MLP neurons of a small language model. Each row is named by its layer, matrix (gate and up: input weights) and neuron, and shows model dimensions 176-239. Each number is 50 + 12 x the weight over its row's rms, rounded and kept within 0 to 99. A neuron's up and down rows have the sign that makes its largest values positive.
A block is one neuron, or neurons of one layer that tend to fire together. After each block is what it responds to, as a language model described it from the Wikipedia text at the highest values.

L3.gate7:37 43 55 43 53 31 40 45 63 63 57 55 51 80 38 28 48 56 64 33 62 47 42 76 48 45 68 67 53 25 42 49 45 43 63 34 37 56 39 49 56 54 62 37 46 76 42 42 32 57 60 58 58 47 64 44 42 22 42 65 41 56 26 46
L3.up7:52 62 56 56 54 50 44 54 43 54 55 49 33 69 54 36 59 53 37 27 46 38 70 70 64 60 51 43 46 51 44 30 44 52 42 42 75 64 69 32 53 60 53 47 50 37 59 43 36 53 55 54 61 59 59 66 64 60 47 45 43 59 50 52
L3.gate15:45 60 52 47 56 48 44 55 57 46 51 34 53 58 36 60 46 55 53 55 48 26 44 46 29 50 61 58 45 58 43 49 76 62 35 52 56 60 48 31 45 58 57 43 29 83 55 61 48 48 43 54 23 55 37 62 61 43 52 41 41 46 58 49
L3.up15:51 60 26 45 41 58 61 59 50 63 73 47 54 44 57 28 51 39 58 53 43 49 51 32 52 22 49 45 39 56 37 59 42 40 30 52 51 33 64 63 21 71 45 71 41 47 41 52 58 60 51 44 55 45 47 45 53 74 57 47 28 42 55 67
L3.gate58:31 37 44 34 32 46 49 40 60 52 50 55 49 47 33 35 53 47 31 54 41 58 53 50 55 51 49 48 44 42 54 28 33 44 62 46 56 67 38 65 53 52 51 49 46 37 41 50 50 53 42 45 70 53 54 36 13 53 79 58 57 54 59 37
L3.up58:45 56 46 54 60 26 74 62 55 43 73 57 32 54 32 51 60 57 56 62 44 58 73 36 37 50 51 45 51 48 79 43 26 52 51 68 61 58 53 69 38 57 51 55 47 41 45 61 56 31 43 58 72 29 61 34 36 53 42 57 55 75 38 56
L3.gate163:53 50 48 36 59 68 34 49 48 36 63 56 80 49 45 37 54 54 70 51 59 20 42 33 35 61 75 44 55 71 56 40 36 76 39 38 66 62 32 53 52 50 39 46 58 63 49 44 63 47 72 32 50 49 57 66 19 57 43 53 63 70 75 39
L3.up163:56 58 32 31 50 54 45 43 43 39 53 40 34 40 28 37 70 47 64 51 47 67 62 54 61 46 64 52 48 29 42 61 58 37 46 57 62 31 42 65 23 65 56 55 51 51 38 50 41 46 47 32 56 64 75 47 42 74 60 45 49 26 62 52
L3.gate204:50 47 47 52 61 45 38 71 48 63 49 50 53 51 60 68 64 67 48 57 66 52 37 43 48 50 22 54 53 69 48 48 56 63 28 62 61 46 54 68 23 62 50 55 37 50 61 36 23 46 54 48 45 47 42 38 28 35 43 57 61 56 28 49
L3.up204:61 39 67 45 47 52 58 54 55 42 75 38 42 57 35 56 57 56 60 61 59 57 42 61 48 68 62 23 32 57 59 61 55 55 52 56 55 39 44 47 46 51 49 55 49 46 62 35 28 33 39 48 67 41 76 32 47 36 44 43 50 60 39 52
L3.gate310:52 73 30 56 63 44 59 55 59 65 68 57 47 27 41 48 49 40 55 38 46 34 48 50 60 50 42 56 48 61 48 45 62 72 32 59 37 76 36 43 18 65 38 53 46 27 57 45 45 40 54 48 57 42 48 45 21 47 53 52 65 66 54 30
L3.up310:57 56 58 51 41 38 29 51 51 53 62 55 67 52 55 37 46 38 45 46 41 45 42 65 45 60 56 34 68 58 39 44 56 51 48 47 63 63 38 49 46 48 53 37 29 32 50 75 52 34 64 33 77 76 53 39 55 50 45 49 48 43 56 47
L3.gate347:58 85 64 39 66 30 65 65 66 34 61 48 42 17 33 57 51 37 42 50 64 40 49 46 44 40 32 49 39 56 46 69 58 59 30 47 41 63 49 54 67 50 44 62 40 49 50 27 61 69 45 37 45 53 53 37 51 67 70 38 54 48 49 37
L3.up347:44 64 38 40 81 57 46 31 53 53 48 45 80 66 48 69 59 47 48 48 51 64 54 62 42 54 39 53 58 40 36 46 55 51 67 50 42 44 59 38 33 48 30 47 62 38 34 47 76 47 57 47 56 55 30 21 51 46 38 42 54 49 43 55
L3.gate368:55 65 59 40 52 20 54 65 64 64 33 63 54 38 59 50 41 62 61 42 67 54 45 77 35 60 55 47 37 56 52 33 49 63 58 57 34 57 50 40 42 62 55 48 55 56 40 50 56 38 82 44 36 51 81 48 54 45 49 57 58 47 44 39
L3.up368:40 43 66 47 54 27 58 60 61 57 31 62 47 72 50 34 57 34 65 58 52 53 41 62 42 78 64 45 62 59 59 65 42 54 49 33 28 58 61 63 38 45 26 37 51 40 67 76 30 63 52 40 56 63 53 62 61 48 39 64 46 39 56 27
Description: Word-internal pieces, mostly "ur" inside words split oddly (pursue, surface, journalist, purchased, Annapurna), plus "ber" in Liberal, "h" in km/h, and minute-mark apostrophes.

L3.gate65:50 42 31 50 46 52 47 53 55 50 35 41 41 30 44 39 59 55 57 54 45 41 74 50 45 47 54 26 45 43 46 40 24 57 58 48 28 44 65 70 41 55 33 48 62 48 48 70 46 56 37 34 63 51 53 41 16 46 52 52 52 76 50 38
L3.up65:52 53 54 54 54 51 50 63 65 33 50 54 64 42 43 42 69 45 69 52 40 44 47 54 58 28 30 52 47 42 33 28 49 40 48 62 59 54 54 44 25 45 52 37 76 60 40 35 56 46 26 61 62 66 32 73 45 30 55 57 51 57 66 74
L3.gate159:56 51 62 62 44 49 75 93 52 47 44 56 67 62 65 49 80 43 40 40 30 57 40 46 61 45 50 41 56 49 61 34 49 58 58 83 45 54 49 62 44 53 54 53 49 54 31 45 55 58 52 59 63 56 48 50 31 54 37 61 58 54 60 34
L3.up159:42 53 47 37 53 42 41 56 59 46 47 40 52 62 48 31 65 34 25 58 52 57 56 47 60 48 62 52 44 70 69 61 68 46 68 58 47 62 51 57 65 57 66 45 39 49 58 64 49 49 58 40 70 33 45 35 63 62 69 45 55 74 61 50
L3.gate188:47 67 46 53 56 41 50 47 59 42 48 40 45 48 53 72 54 59 76 43 64 46 46 58 54 61 19 54 53 65 40 70 30 47 50 57 39 52 40 20 37 62 50 53 61 64 48 58 52 34 43 15 36 59 41 54 42 41 29 49 72 64 24 36
L3.up188:59 40 25 35 29 38 42 69 46 61 51 45 46 33 36 69 57 51 53 44 53 56 55 60 42 36 32 37 67 61 33 40 55 47 39 37 44 49 42 61 43 24 33 49 53 53 31 50 35 47 76 51 29 48 17 52 51 55 53 70 69 47 62 50
L3.gate238:49 51 51 56 56 43 33 36 54 58 62 57 47 35 39 42 59 43 45 71 42 47 62 48 66 49 56 59 24 73 48 56 49 64 45 79 70 56 49 48 55 62 40 53 35 30 43 40 54 49 39 51 57 60 58 41 40 44 56 42 28 66 50 39
L3.up238:38 57 39 34 57 43 37 24 61 37 48 53 54 41 50 41 56 79 57 56 50 51 57 34 44 39 62 70 72 47 51 33 34 57 47 46 45 44 33 50 70 60 51 34 58 42 50 50 44 59 65 41 63 66 55 36 53 54 48 39 75 66 46 44
L3.gate376:53 63 70 35 43 44 51 63 37 55 56 66 51 42 55 49 59 50 18 37 51 67 57 57 47 53 35 49 47 67 57 55 31 61 56 51 60 62 35 38 27 75 42 53 61 58 30 27 66 50 52 37 66 53 66 51 37 66 46 50 57 48 48 35
L3.up376:34 61 41 38 35 56 52 48 39 40 53 15 65 49 34 41 63 68 42 70 51 48 70 53 65 47 51 74 57 29 46 35 63 40 24 48 40 57 33 36 51 65 64 58 61 65 42 38 58 45 43 38 37 44 44 67 23 47 47 48 72 59 44 65
L3.gate416:66 74 49 52 45 55 58 34 41 77 54 34 62 52 59 66 52 75 56 48 61 40 46 50 53 62 42 48 50 30 47 62 62 71 40 35 54 56 44 50 33 49 55 51 38 56 42 63 54 66 41 48 61 58 55 37 36 36 41 38 53 55 67 38
L3.up416:41 49 43 52 39 57 47 52 51 47 53 34 46 41 65 46 40 43 27 52 47 51 45 46 56 51 45 53 72 47 66 72 56 52 39 65 62 44 49 78 29 40 55 69 59 51 35 33 41 47 54 44 50 38 45 60 47 43 53 44 38 41 54 60
L3.gate428:55 53 46 56 24 39 66 39 46 70 55 40 60 35 55 66 65 67 59 44 50 63 70 57 67 47 41 61 42 47 26 47 55 36 50 82 52 54 49 78 35 57 49 40 50 77 40 60 59 58 47 38 38 56 49 60 33 64 47 66 60 41 68 53
L3.up428:59 45 44 47 50 30 33 49 71 60 40 44 61 32 34 51 47 38 47 51 54 60 53 57 36 40 41 55 42 58 42 43 46 54 64 55 38 55 33 57 41 25 63 44 58 45 62 54 71 39 21 56 65 32 50 34 52 46 33 39 52 52 64 43
L3.gate469:50 63 50 42 44 39 42 42 56 38 55 51 59 38 53 38 53 53 61 36 65 21 58 49 46 26 26 58 49 67 34 53 56 50 41 62 56 55 57 41 47 64 61 53 30 62 57 52 89 49 60 39 39 75 64 60 34 41 43 53 59 62 48 40
L3.up469:45 44 48 54 41 62 59 57 52 47 52 48 37 48 59 45 63 62 35 63 59 38 56 53 55 65 41 36 64 64 52 51 50 62 56 55 47 52 59 38 35 48 48 35 62 60 65 11 52 37 50 39 49 64 43 38 71 66 48 58 48 68 37 67
Description: Head nouns in proper names and field labels after a modifier, such as Education (Higher Education, Art Education), Music and University College; more weakly, name openers like St and San.

L6.gate28:41 47 56 53 37 46 50 56 66 31 37 40 53 48 37 46 62 59 56 57 29 48 50 61 76 38 59 50 43 28 62 51 32 73 50 56 56 55 41 72 24 49 42 48 52 58 56 41 49 55 48 39 47 23 52 46 57 52 37 67 54 50 43 38
L6.up28:45 52 54 25 43 52 56 49 57 27 55 66 43 44 60 51 35 63 55 47 45 54 31 72 92 46 67 78 45 59 48 33 58 53 49 56 49 45 35 62 49 50 62 54 55 53 56 55 52 65 37 59 27 63 38 46 40 77 63 58 45 63 49 64
L6.gate34:39 34 51 73 35 31 38 43 62 42 39 52 68 56 26 48 44 56 48 52 31 38 45 42 45 57 52 45 30 57 42 40 68 63 52 47 59 45 63 41 62 36 36 72 37 58 45 43 41 19 54 44 57 56 66 55 44 57 58 28 53 62 58 24
L6.up34:49 34 66 53 63 55 48 58 65 53 52 44 58 50 70 44 53 47 63 45 74 43 50 70 72 34 40 49 68 68 63 42 42 49 54 55 60 64 53 51 69 58 38 44 57 51 42 37 74 67 79 31 44 56 42 48 45 47 41 28 65 66 53 59
L6.gate119:32 53 54 55 64 36 43 77 53 54 38 60 51 41 49 46 61 55 47 52 43 49 40 35 44 70 54 69 56 32 37 26 44 78 50 61 61 38 58 48 47 36 63 40 41 47 71 55 57 51 50 47 37 40 59 42 53 49 51 56 57 55 63 46
L6.up119:42 56 46 75 27 41 47 68 53 31 41 43 37 56 61 55 53 60 38 57 57 41 45 43 32 46 49 55 53 40 28 45 40 57 55 53 59 71 53 53 54 56 52 36 49 45 41 67 45 35 48 53 49 47 51 57 60 45 45 42 41 61 56 59
L6.gate223:19 48 39 51 64 40 28 37 51 48 48 66 56 67 44 61 69 54 42 65 56 41 50 54 48 15 74 47 31 61 54 26 54 50 42 68 46 54 56 34 67 59 47 41 15 55 48 50 50 28 67 49 70 68 69 36 50 62 58 59 42 33 54 52
L6.up223:73 56 51 20 31 43 50 51 57 42 20 58 47 70 78 24 60 65 56 64 52 63 53 49 53 61 47 46 48 51 39 55 62 60 29 70 40 44 58 42 41 36 38 58 60 51 66 59 44 58 47 53 59 75 58 71 48 67 54 50 53 79 45 49
L6.gate256:41 57 40 44 57 32 56 53 49 42 51 54 40 32 46 48 39 41 52 48 44 34 40 63 54 52 57 50 45 31 21 45 44 79 47 56 46 77 68 40 59 64 80 68 42 51 56 68 47 45 72 53 63 59 49 54 52 65 54 45 54 61 58 49
L6.up256:37 40 44 58 31 63 82 60 61 62 54 44 38 30 60 42 83 45 41 56 64 46 42 53 70 53 28 53 41 60 37 48 54 50 48 57 65 34 36 58 42 38 62 50 27 48 53 74 64 59 53 20 64 43 34 55 50 40 47 41 48 50 76 60
L6.gate371:46 36 43 66 52 66 43 43 54 35 68 63 54 39 39 55 48 58 69 51 36 49 46 56 44 57 39 56 54 43 56 38 58 87 61 56 57 38 41 40 31 44 16 47 43 39 40 42 59 48 47 57 75 39 40 79 38 45 46 37 38 48 67 36
L6.up371:57 49 44 43 68 47 38 39 57 53 30 64 50 58 52 63 33 43 58 60 46 51 24 67 54 36 42 36 49 53 62 40 53 55 40 18 61 48 60 51 33 72 52 42 40 42 41 71 67 49 53 44 55 56 55 59 46 60 40 32 41 62 60 63
L6.gate428:50 49 38 47 51 41 46 38 17 43 69 55 33 41 30 33 29 33 63 51 44 58 58 65 60 37 66 65 67 32 31 59 18 65 57 50 69 51 53 44 48 80 61 60 59 58 46 51 45 34 84 30 53 67 48 59 39 61 50 55 53 49 58 37
L6.up428:28 56 59 47 43 64 36 51 40 52 34 40 43 69 52 75 38 57 57 69 64 65 38 37 64 42 65 68 46 35 51 43 46 43 47 62 55 46 62 53 70 44 72 76 51 31 40 79 57 54 52 46 69 47 32 59 39 51 39 63 55 58 28 57
L6.gate471:64 22 66 63 56 48 55 48 54 43 54 62 48 44 51 50 66 51 40 29 37 58 70 41 72 78 51 52 62 20 57 45 53 53 62 30 64 58 49 50 61 38 56 51 57 50 50 65 70 54 67 59 31 63 51 78 44 60 58 58 38 76 68 43
L6.up471:39 38 51 68 45 63 49 24 51 61 54 23 62 32 42 32 32 49 50 55 30 78 38 77 55 59 50 58 43 46 46 44 66 50 60 49 52 52 28 53 37 62 33 33 35 30 46 35 46 37 43 51 53 48 49 50 39 40 64 64 57 63 45 52
Description: Short inner word pieces, often vowel-led, split from common words, such as ur in purchase/course/pursue, u in unsuccessful, ip in participants.

L6.gate83:22 25 58 70 50 71 37 35 62 47 51 60 49 54 34 51 57 65 54 68 36 51 58 48 37 75 50 41 64 43 19 50 38 67 91 62 55 68 33 57 46 63 64 64 45 36 38 41 43 55 58 60 36 48 42 60 25 71 41 34 47 74 38 49
L6.up83:59 50 56 72 33 85 54 48 63 55 54 33 67 59 63 68 32 47 74 62 41 60 47 35 60 44 35 53 57 43 48 47 45 43 37 51 68 51 41 56 55 62 29 68 54 35 43 52 50 39 52 47 33 47 47 38 64 54 60 48 60 73 62 52
L6.gate234:46 53 45 65 46 30 54 38 43 68 41 52 66 51 47 54 39 73 55 52 62 41 51 39 65 57 35 48 20 63 48 57 60 66 44 66 55 68 36 43 45 64 59 84 54 48 54 72 46 56 38 57 47 50 60 50 52 38 47 52 61 29 45 68
L6.up234:48 44 42 66 48 39 50 51 49 67 61 43 44 47 59 49 51 60 61 85 39 61 39 53 66 48 57 29 45 51 41 41 53 48 50 68 37 73 43 43 59 46 53 45 24 58 82 43 42 55 39 68 45 56 54 59 65 60 26 52 39 60 56 56
L6.gate343:27 62 70 29 52 69 41 50 51 43 35 71 64 44 53 50 51 47 49 41 57 56 60 72 52 61 44 61 52 57 69 36 65 76 67 44 36 72 66 41 34 61 52 53 25 49 64 56 44 30 54 35 39 46 56 44 64 34 32 45 65 54 12 43
L6.up343:50 55 39 50 68 59 61 46 61 46 41 36 61 52 49 72 47 47 47 52 25 39 51 20 58 44 53 45 40 49 57 61 55 52 43 58 52 49 48 45 52 47 71 37 23 48 38 55 53 53 43 68 53 49 44 50 42 65 35 34 55 45 21 54
L6.gate344:40 41 60 64 66 29 39 52 66 44 30 56 74 50 51 45 67 49 51 64 38 57 63 52 55 41 50 47 44 60 42 63 48 64 56 49 65 45 60 45 38 56 54 64 38 35 53 53 42 39 59 50 54 54 58 32 58 61 48 36 65 66 62 50
L6.up344:61 56 44 56 47 19 48 49 68 55 32 50 63 50 55 64 49 65 56 30 45 55 49 48 63 53 42 54 50 60 68 56 47 56 59 30 55 47 55 72 52 73 64 64 47 68 40 52 33 48 37 48 45 67 45 72 40 45 52 64 45 47 55 71
L6.gate377:46 52 48 58 50 35 47 65 70 51 65 56 54 33 45 63 53 48 48 71 46 54 35 46 58 56 48 45 53 23 63 47 59 52 44 53 48 59 74 28 52 54 50 51 36 75 62 43 40 46 32 34 34 47 54 60 53 58 47 62 45 51 45 56
L6.up377:56 53 31 56 34 62 36 39 52 57 43 44 57 57 50 43 34 60 75 53 48 58 35 84 66 43 47 47 26 31 50 61 74 41 58 52 50 55 57 41 62 33 51 72 49 34 74 21 65 54 65 52 49 58 54 42 45 45 26 26 60 67 32 52
L6.gate451:61 47 43 29 29 57 52 45 68 58 50 61 57 41 54 52 39 31 68 41 70 52 50 50 59 66 39 65 71 47 48 40 46 62 70 43 65 55 41 35 69 51 47 61 43 38 62 31 67 52 41 59 68 46 40 45 52 38 36 68 46 50 62 24
L6.up451:71 58 71 75 56 35 32 38 44 34 69 37 45 48 40 45 51 50 42 31 53 70 43 59 27 49 68 37 56 72 46 54 54 42 51 33 40 62 69 57 65 34 53 98 51 57 48 48 31 38 42 61 36 51 55 57 55 54 71 56 62 49 64 53
L6.gate487:60 55 42 62 35 59 72 47 66 57 45 67 73 46 52 55 63 48 45 49 43 82 53 51 25 60 42 54 61 41 38 47 42 52 44 50 53 35 45 48 38 60 55 47 61 51 51 53 70 56 58 54 36 62 32 52 47 62 34 48 55 44 59 33
L6.up487:51 32 51 36 80 53 32 38 62 53 38 50 49 50 63 55 67 40 65 60 69 46 47 57 57 49 56 27 52 56 67 41 43 56 49 44 53 63 45 61 47 53 72 41 55 74 52 46 31 24 40 67 38 54 46 40 47 45 56 42 45 45 24 44
L6.gate493:41 64 67 41 33 36 38 42 55 50 72 71 32 57 56 36 83 76 53 42 54 52 41 49 37 49 48 57 63 28 34 62 74 51 69 61 50 42 69 27 68 29 43 53 28 70 26 41 38 57 34 37 59 49 27 50 39 34 56 45 51 54 33 40
L6.up493:44 55 49 57 43 48 53 52 67 70 43 43 63 50 63 51 60 35 34 68 67 42 44 46 60 79 55 32 57 60 29 47 30 52 46 49 52 54 68 54 64 53 72 54 71 55 42 69 46 50 52 52 44 38 60 31 55 33 37 57 54 35 43 48
Description: Word-internal pieces, strongest for ur after T in Turnout (election tables), Turkic, tour, plus w in twice/flew/draw and Z in New Zealand.

L7.gate91:56 49 44 46 46 48 67 32 47 69 36 57 56 52 36 58 38 66 73 41 31 64 45 52 55 45 30 63 59 52 58 56 58 76 36 73 60 54 29 62 64 56 26 34 50 54 53 46 69 35 42 56 52 43 68 34 42 28 62 52 59 74 45 31
L7.up91:62 65 46 48 51 64 53 32 44 50 56 53 56 71 53 64 55 41 64 64 61 42 32 32 37 28 37 49 48 63 52 58 61 70 50 62 27 69 47 46 52 53 40 26 45 37 61 51 69 55 46 46 44 46 36 41 57 57 64 52 55 44 55 40
Description: Final pieces of past-tense or participle verbs such as design-ed, score-d, made, born, said, usually followed by by or to; also first non-Latin characters (CJK, Greek, symbols) after a parenthesis or label.

L3.gate3:40 72 51 46 55 40 40 55 42 59 68 40 65 54 57 60 81 54 42 54 32 51 59 45 47 58 57 49 62 66 47 49 28 71 59 68 50 46 42 51 31 65 63 60 58 37 68 58 45 43 40 50 45 46 76 46 66 51 50 46 33 53 38 29
L3.up3:50 49 65 57 41 41 48 27 47 57 55 44 42 60 52 49 43 49 41 57 48 52 48 47 54 64 49 49 52 61 59 44 62 39 49 51 52 61 66 69 82 90 55 58 61 53 38 39 55 55 33 53 50 23 29 40 46 63 48 71 32 50 54 58
L3.gate106:39 74 72 68 39 39 41 36 48 53 35 69 53 52 29 56 53 62 37 49 33 37 80 41 50 50 43 48 55 55 48 40 46 77 64 42 44 32 52 56 53 32 44 55 47 56 42 51 34 67 55 40 52 52 33 58 33 44 52 43 51 53 50 37
L3.up106:50 53 45 49 23 29 42 34 29 45 48 61 46 66 52 52 26 54 47 33 42 43 45 38 47 60 62 50 58 65 43 39 46 51 43 54 42 74 28 54 57 68 81 62 54 59 61 47 34 52 43 61 49 61 61 40 61 45 55 58 48 61 77 58
L3.gate120:49 67 55 42 52 41 47 23 53 52 56 55 59 44 56 59 55 34 80 63 35 51 52 61 44 45 37 51 68 53 36 40 65 44 57 53 33 53 57 71 60 64 45 48 53 73 68 65 45 37 68 40 47 43 32 35 51 48 42 38 58 58 68 46
L3.up120:44 72 28 48 50 55 41 71 32 48 54 61 67 49 54 54 47 52 55 46 41 39 54 44 57 53 46 57 60 35 37 55 69 61 53 51 47 79 42 43 47 64 48 41 54 47 49 79 44 57 51 58 57 70 41 49 59 49 54 51 35 64 45 55
L3.gate128:34 58 56 32 45 32 60 42 49 53 38 55 51 55 33 52 64 68 60 48 37 53 35 28 64 76 49 52 57 53 47 51 56 82 59 83 40 53 37 51 63 65 65 59 56 50 53 49 31 47 43 55 52 51 61 56 46 53 49 45 56 46 54 24
L3.up128:55 51 55 39 47 65 49 59 44 41 44 55 69 37 63 52 46 48 34 41 45 61 51 50 59 62 50 68 64 50 54 47 63 42 42 53 49 54 52 54 62 66 73 45 59 46 22 56 43 61 53 50 63 54 74 43 59 27 48 54 39 18 61 58
L3.gate333:46 54 51 56 32 14 39 34 60 54 46 67 30 68 49 65 48 66 25 29 39 83 64 66 62 65 20 54 54 26 65 45 07 49 63 63 44 49 69 46 51 48 58 58 32 69 58 71 56 56 51 48 48 41 37 50 49 48 18 47 59 60 50 46
L3.up333:40 56 58 34 53 60 41 48 64 46 54 74 49 43 43 70 42 62 40 65 52 45 43 46 71 56 49 52 74 37 26 70 38 57 32 64 53 20 40 55 47 40 59 57 43 73 56 57 52 46 39 50 65 70 35 47 35 65 40 51 56 50 62 67
L3.gate414:48 60 60 46 52 49 53 34 43 59 47 64 43 33 34 55 47 59 62 55 40 32 38 33 39 56 36 48 62 65 54 34 26 70 66 50 60 49 40 41 53 68 50 77 66 25 77 47 46 46 47 68 34 50 46 56 55 44 52 67 40 50 57 34
L3.up414:53 41 58 39 57 52 30 48 47 54 53 41 67 53 49 30 51 56 52 33 59 49 69 72 44 52 49 57 48 63 42 43 49 51 64 42 32 48 70 36 41 41 32 44 51 53 67 61 55 64 19 65 38 47 40 49 51 61 47 29 55 44 53 51
L3.gate492:38 77 45 51 39 32 49 53 67 56 56 47 66 40 46 78 58 37 39 67 43 23 61 48 58 68 37 61 67 47 61 64 29 47 72 30 53 57 48 43 58 40 49 50 38 57 54 51 32 68 37 57 38 43 40 37 49 60 44 59 72 64 44 39
L3.up492:24 47 52 30 51 37 75 49 70 46 62 43 41 29 51 43 61 53 45 55 42 57 40 66 34 61 70 32 58 25 66 29 64 60 36 41 56 45 43 29 58 44 46 46 41 47 31 50 42 56 36 68 42 65 47 50 55 61 48 70 53 46 24 34
L3.gate509:65 75 41 63 39 59 39 29 31 57 45 75 50 40 44 61 47 46 52 57 46 42 64 41 39 68 42 39 69 59 39 46 75 53 35 64 36 48 55 48 29 27 53 45 43 50 42 78 46 41 51 30 51 29 15 51 58 41 60 52 36 45 68 49
L3.up509:46 32 26 45 44 34 49 53 48 46 54 56 65 53 65 43 63 49 62 42 33 52 49 51 55 29 40 49 39 22 61 40 57 58 54 61 31 38 41 71 62 48 66 44 68 73 44 35 51 60 36 50 29 48 51 59 49 39 55 25 62 39 60 52
Description: Odd letter fragments inside words, mostly z and other rare consonants in foreign names (Zasadzki, Kędzierzyn, Venezuela), plus byte pieces of accented or Greek letters; weaker on between and both.

L7.gate44:36 47 54 53 49 46 57 63 76 29 55 70 46 28 64 43 63 53 63 51 30 22 43 45 68 40 18 49 52 36 48 55 45 53 42 35 61 44 41 42 49 50 67 45 55 78 47 71 29 60 39 40 58 63 42 60 44 70 44 49 32 39 47 41
L7.up44:58 40 60 56 40 27 43 40 44 62 32 58 60 37 53 46 45 57 61 88 46 53 63 23 44 78 48 58 48 53 46 73 57 32 70 40 60 42 54 35 59 39 57 52 46 40 56 54 46 53 47 84 68 61 48 68 37 54 48 43 60 55 73 37
Description: Generic nouns naming an article's subject after "the", such as school, game, station, season; also mid-word pieces like k and ol in Wikipedia, chocolate, milk.